{"head_dim": 64, "activation": "gelu", "positions": "learned", "qk_norm": false, "lr": 0.0076, "lr_mult_down": 1.5, "beta1": 0.93, "grad_clip": 0.5, "decay_fraction": 0.611, "decay_shape": "square", "batch_tokens": [16384, 32768], "seq_len": 1024, "steps": 11298}
MLP neurons of a small language model. Each row is named by its layer, matrix (up: input weights; down: output weights) and neuron, and shows model dimensions 0-63. Each number is 200 + 30 x the weight over its row's rms, rounded and kept within 0 to 999.
After each neuron's rows, "fires on" lists the tokens most often at its 100 highest values on Wikipedia text that the model never trained on.

L4.up359,163,192,183,193,196,133,179,163,211,189,203,158,192,199,240,218,191,232,204,219,220,205,253,197,191,194,168,162,215,177,171,256,238,201,186,167,216,179,248,159,196,131,237,155,220,220,220,186,191,215,235,200,255,195,186,214,256,207,137,167,222,221,187,204
L4.down359,178,179,216,162,204,236,210,196,232,224,246,208,199,217,234,140,224,223,216,167,256,263,151,214,218,179,146,174,229,152,192,244,231,216,208,205,199,244,186,226,204,234,208,249,167,180,185,239,172,172,168,223,192,240,121,212,223,228,202,229,180,176,199,226
fires on: "ic", "s", "es", "on", "'"

L4.up671,151,199,220,185,187,233,213,170,193,214,199,193,203,131,155,236,164,181,188,192,211,171,172,222,163,161,240,225,186,240,170,192,229,206,191,177,216,204,249,245,238,171,238,177,223,193,207,214,218,218,198,149,192,133,246,190,251,220,195,172,174,289,237,147
L4.down671,252,202,185,169,244,206,155,180,225,276,216,197,157,170,183,211,236,191,222,163,229,185,205,190,220,205,154,172,170,196,192,175,159,161,192,198,195,177,163,188,212,198,194,224,148,243,190,170,238,186,211,162,195,221,155,136,163,194,184,202,176,211,238,212
fires on: " re", " ", " pre", "re", "s", "•"

L4.up521,203,197,238,201,185,166,219,172,214,231,249,219,197,176,192,183,198,200,235,205,94,251,174,207,183,196,208,213,148,206,211,205,224,214,177,262,181,167,159,181,200,160,149,200,233,205,209,154,228,234,169,271,176,249,214,213,186,246,195,188,224,205,213,271
L4.down521,209,177,232,215,185,219,184,181,222,186,247,141,187,195,193,178,185,210,276,259,191,247,236,225,179,273,219,225,189,185,232,225,201,218,155,238,171,214,202,193,149,251,217,204,109,288,211,198,218,210,219,164,162,155,223,202,188,197,166,170,189,222,192,155
fires on: " f", "app", " km", " b"

L4.up55,224,170,166,188,203,186,166,205,228,112,165,255,156,183,234,181,166,208,189,193,207,233,220,199,186,185,164,249,184,169,126,205,219,240,159,213,240,178,212,170,237,223,191,173,179,195,134,187,233,268,192,221,222,162,137,231,210,194,204,221,243,189,245,201
L4.down55,199,163,163,244,226,193,139,200,178,198,215,132,206,205,207,158,185,232,193,179,230,237,195,181,253,228,199,239,241,189,190,217,189,273,164,200,216,225,184,188,225,234,171,236,203,191,202,204,209,193,207,177,210,212,250,196,149,204,225,209,234,228,252,194
fires on: " St", " st", "lo", " San"

L4.up107,229,207,175,206,198,203,190,167,207,174,173,223,158,169,262,216,230,134,211,184,181,179,168,186,157,245,157,170,195,174,199,217,221,213,211,205,181,148,205,172,235,199,174,185,161,179,176,184,193,203,180,219,225,225,200,223,184,211,182,235,168,193,211,182
L4.down107,194,183,184,229,229,224,225,204,143,169,239,187,167,193,232,201,202,239,180,240,143,310,210,211,189,201,213,173,252,227,176,214,204,200,134,167,195,203,177,245,146,196,197,225,198,265,227,193,135,202,242,247,176,270,193,252,160,188,202,207,178,208,184,202
fires on: "al", "ol", " |", "ub", "ak", "em"

L4.up347,232,180,199,222,189,248,251,159,259,182,221,188,204,202,256,96,174,246,177,217,203,176,214,211,145,230,197,181,186,173,208,215,181,193,183,206,181,217,204,234,192,250,204,176,229,237,161,178,180,222,155,227,167,230,223,230,247,186,116,220,160,170,171,196
L4.down347,197,147,193,162,240,194,233,221,237,169,225,245,174,204,244,183,216,171,139,226,241,191,222,246,194,172,186,151,216,178,202,214,198,190,199,259,201,268,203,179,142,191,195,204,280,177,241,205,224,174,202,219,185,231,194,188,185,172,233,191,231,241,222,174
fires on: " of", " on", " over", " to", " as"

L4.up514,200,231,166,172,168,170,184,173,245,230,206,180,192,165,150,240,189,230,218,214,204,198,187,205,257,176,200,184,199,191,246,269,141,190,184,162,214,196,215,205,197,172,185,214,290,194,229,119,198,180,255,192,258,222,185,191,256,196,243,236,237,193,193,226
L4.down514,183,196,237,213,201,194,240,224,207,223,160,188,224,245,222,221,271,196,221,207,202,209,242,190,182,171,222,156,244,181,219,179,209,196,197,192,140,190,166,151,191,205,241,206,182,210,220,228,173,201,224,164,203,173,226,173,173,172,169,203,199,256,193,238
fires on: "a", "r", "g", "is", "f"

L4.up7,191,201,189,202,156,229,207,233,205,213,249,248,175,198,188,176,204,212,196,211,159,204,235,220,204,222,156,159,171,208,192,206,196,200,215,205,226,209,178,246,203,154,167,242,221,218,213,182,257,208,132,210,225,220,170,163,160,172,183,212,194,212,263,225
L4.down7,261,216,257,193,244,197,225,213,166,208,212,177,221,161,202,196,203,194,230,184,241,174,158,230,265,211,244,190,218,179,270,210,158,244,223,173,219,230,219,244,192,191,215,215,192,229,218,184,140,226,233,193,139,247,198,208,157,206,212,234,205,235,165,179
fires on: "e", "'", "o", "hi", "u"

L4.up621,217,159,153,166,176,227,200,232,168,210,211,213,221,188,171,161,206,241,179,196,154,189,158,307,175,200,231,182,199,211,157,172,229,216,231,170,216,133,198,189,214,152,142,181,248,162,178,241,222,206,186,169,167,236,210,189,196,195,187,191,241,194,199,183
L4.down621,182,153,209,234,172,215,203,185,199,173,218,188,163,200,200,215,186,217,210,231,188,166,195,124,193,275,190,184,240,220,222,188,219,193,197,238,206,151,208,184,217,246,229,215,206,205,175,235,251,187,207,227,131,216,146,190,179,226,224,186,152,199,208,221
fires on: "ke", "re", "pe", " pre", "ver"

L4.up394,184,203,169,215,192,165,236,167,193,237,170,212,209,218,205,144,213,154,139,219,170,220,233,181,241,211,173,192,220,185,211,168,263,191,204,203,240,173,200,215,211,172,205,161,180,186,183,219,225,216,219,222,194,180,190,140,154,238,249,165,212,179,191,172
L4.down394,199,204,288,227,148,243,251,217,264,160,210,167,191,223,176,219,177,120,230,170,247,144,201,203,224,219,231,167,231,210,158,252,190,187,184,162,180,224,197,214,158,227,211,212,207,254,163,205,216,205,204,155,225,215,227,180,209,180,193,219,209,194,150,163
fires on: "ne", "e", "t", "te", "st"

L4.up158,234,180,222,260,180,195,170,241,225,227,174,189,169,174,147,210,175,191,165,190,203,189,202,197,226,145,229,230,223,200,208,204,234,187,155,152,191,201,153,208,252,227,193,204,240,218,209,171,192,171,202,149,197,172,229,192,216,200,167,175,210,217,237,174
L4.down158,216,279,222,196,216,202,242,158,215,206,212,180,207,164,140,195,197,233,205,235,181,192,186,214,208,202,184,179,222,210,190,240,174,219,177,195,168,209,151,174,205,209,170,141,234,269,185,193,203,206,198,166,176,192,207,264,232,216,194,173,243,177,247,228
fires on: " so", "),", "mo", " co", " he", " his"

L4.up716,182,241,228,196,164,234,190,247,190,232,292,185,180,163,204,209,229,161,186,187,230,231,162,242,168,204,200,262,191,177,120,187,171,171,187,213,191,216,203,187,162,220,205,219,186,248,218,199,161,179,226,151,160,177,165,210,145,204,275,193,178,180,184,233
L4.down716,257,209,245,237,189,213,233,210,202,176,173,219,241,139,190,237,246,212,223,175,215,229,216,138,199,161,150,223,177,157,207,209,194,242,175,222,178,181,220,174,201,194,213,235,173,177,206,170,147,178,211,197,173,250,179,206,185,194,144,159,191,192,205,221
fires on: " New", "l", "te", "w", "pen"

L4.up422,177,215,187,202,186,206,192,171,214,174,168,214,209,202,233,189,175,235,183,195,180,191,189,287,245,198,200,185,252,214,175,249,186,262,176,216,212,214,218,198,152,274,180,233,224,182,170,258,162,247,220,204,214,200,191,168,167,170,197,187,235,197,230,203
L4.down422,164,228,232,133,212,194,172,195,212,219,165,147,170,170,251,238,142,165,221,189,142,212,223,210,181,232,232,248,175,194,191,239,220,152,192,212,163,174,203,128,212,211,247,196,193,187,174,198,234,158,195,183,118,225,138,188,206,226,224,193,225,195,191,194
fires on: " d", " at", "l", " to", "h", " Ho"

L4.up203,228,206,147,208,189,209,158,201,223,197,230,243,146,243,204,217,219,191,231,177,154,220,214,191,171,211,166,229,158,177,166,177,252,199,228,217,190,203,203,157,218,202,229,192,172,178,180,201,142,248,192,174,224,182,203,195,180,247,208,208,196,203,226,192
L4.down203,172,222,231,174,102,202,183,169,189,201,210,163,213,203,227,197,150,238,187,191,191,208,164,201,177,237,244,187,165,220,181,179,236,171,165,162,192,218,194,147,192,199,218,122,187,219,230,225,169,229,177,212,188,177,163,216,185,196,195,170,201,204,234,194
fires on: " |", "ad", "il", "c", "li", " "

L4.up539,191,244,152,158,219,165,222,210,174,220,154,230,182,191,142,134,175,252,249,203,217,236,207,184,166,176,203,227,189,165,163,186,228,154,253,206,247,222,247,111,236,149,174,181,221,189,145,206,198,197,201,203,182,160,149,214,201,182,234,190,174,185,182,262
L4.down539,194,233,186,219,213,260,236,105,172,216,173,184,242,202,221,259,208,213,237,145,234,187,181,225,183,176,243,188,190,197,234,217,150,216,203,230,167,161,263,180,201,249,167,205,176,233,161,204,185,220,227,154,157,235,172,197,227,216,222,176,196,211,207,247
fires on: "in", "ta", "la", "ad", "li", "di"

L4.up740,192,186,206,246,175,269,162,208,180,255,246,278,172,214,187,174,249,251,203,205,178,203,237,199,206,193,205,195,228,224,233,222,202,165,207,219,140,232,226,212,175,137,200,147,193,157,228,243,226,207,205,221,228,177,238,199,183,214,187,181,229,165,231,239
L4.down740,199,195,186,251,247,212,197,227,226,206,216,136,180,180,219,217,193,227,205,255,184,217,189,165,188,204,191,255,234,227,207,178,206,220,218,231,177,179,153,196,245,195,137,211,184,209,239,165,222,179,214,156,229,234,183,277,224,257,184,213,214,195,213,186
fires on: " or", " f", " and"

L4.up304,260,197,176,180,163,203,172,194,199,165,118,200,218,263,191,225,202,162,154,197,243,257,212,203,159,209,220,194,229,220,202,162,205,222,203,196,203,249,184,220,199,231,146,162,229,187,228,186,163,257,171,227,217,200,154,134,228,194,225,113,191,170,180,207
L4.down304,249,205,203,181,190,181,180,177,140,177,193,221,227,190,162,245,141,207,268,153,274,212,150,213,228,179,199,204,182,131,220,240,195,210,208,189,191,162,254,185,218,231,151,209,230,160,186,227,215,168,191,223,221,194,136,212,213,187,213,222,211,225,191,159
fires on: " st", "unt", ".", "er", " St"

L4.up764,237,152,172,251,149,238,235,182,233,248,195,191,252,216,188,181,213,199,226,150,209,180,234,247,282,225,237,210,214,210,205,178,265,222,184,200,191,212,211,235,162,198,198,205,221,172,198,165,151,208,207,179,232,188,256,170,192,198,150,219,158,151,170,153
L4.down764,187,249,199,155,236,183,208,203,227,107,175,228,194,167,182,216,182,248,188,203,189,199,188,242,176,261,239,155,208,179,212,221,239,191,160,230,203,187,146,233,188,200,181,243,273,214,222,166,185,183,271,183,203,227,165,231,173,148,211,177,174,234,164,206
fires on: " |", " ", " inter", " not", "ly", " count"

L4.up650,221,208,212,254,236,147,281,239,188,208,197,154,197,196,247,146,245,212,214,211,189,251,234,223,243,186,185,237,154,201,170,219,183,200,162,181,200,183,220,199,248,224,186,188,180,202,234,197,226,182,214,171,250,238,194,197,227,182,204,190,161,165,197,228
L4.down650,257,144,260,266,199,212,175,129,176,221,233,201,160,194,197,221,182,201,149,210,166,187,188,148,167,235,222,171,257,197,150,198,195,209,180,212,202,214,164,204,227,211,215,199,211,223,235,202,233,135,151,197,190,179,195,178,175,198,226,204,170,180,244,163
fires on: " O", " ca", "op", " |", "ull", "um"

L4.up565,212,215,198,200,222,233,180,327,169,216,158,198,189,205,211,130,195,232,152,197,206,219,199,179,206,184,176,221,180,183,176,241,211,243,160,195,208,195,161,291,186,185,237,194,143,238,209,146,191,195,212,168,163,240,209,206,124,197,202,224,217,191,220,246
L4.down565,231,158,228,202,185,153,167,181,212,228,206,170,179,198,215,228,223,157,252,206,182,260,246,230,165,265,188,204,182,155,220,207,194,177,216,224,223,169,223,158,227,208,182,208,197,195,167,143,183,165,198,264,268,186,210,234,253,197,191,201,183,175,207,184
fires on: " Car", " Ba", " Wa", " War", " Bra", " Ka"

L4.up459,209,199,208,195,143,173,195,170,201,257,169,163,211,126,232,205,253,226,211,216,132,150,196,206,214,198,196,199,190,199,163,146,194,176,194,177,213,213,169,214,215,225,152,262,240,219,156,195,236,188,207,179,200,193,176,224,234,168,200,219,184,182,240,170
L4.down459,162,165,168,191,205,186,183,239,183,147,231,229,223,185,210,203,167,198,189,187,183,214,180,245,203,207,173,140,242,257,194,180,208,193,178,248,211,156,220,184,133,174,207,166,193,192,234,216,165,219,225,229,233,216,211,216,171,193,198,229,163,213,214,264
fires on: "or", "y", "vi", "ce", "er", "ate"

L4.up488,180,209,185,233,223,232,177,239,177,183,188,198,210,225,208,231,226,191,197,184,239,205,221,218,175,217,210,173,181,180,166,191,207,253,214,192,206,133,211,180,232,175,196,212,193,165,188,201,181,217,207,157,214,207,215,237,178,228,184,175,138,189,178,194
L4.down488,203,161,205,184,193,240,210,156,219,160,218,198,233,199,195,151,197,214,219,136,197,196,135,212,172,208,200,194,235,182,150,225,235,192,153,168,218,193,151,163,189,206,178,202,190,204,208,154,196,233,141,190,180,180,175,268,217,176,213,243,230,194,183,223
fires on: "il", "al", "re", "x", "em"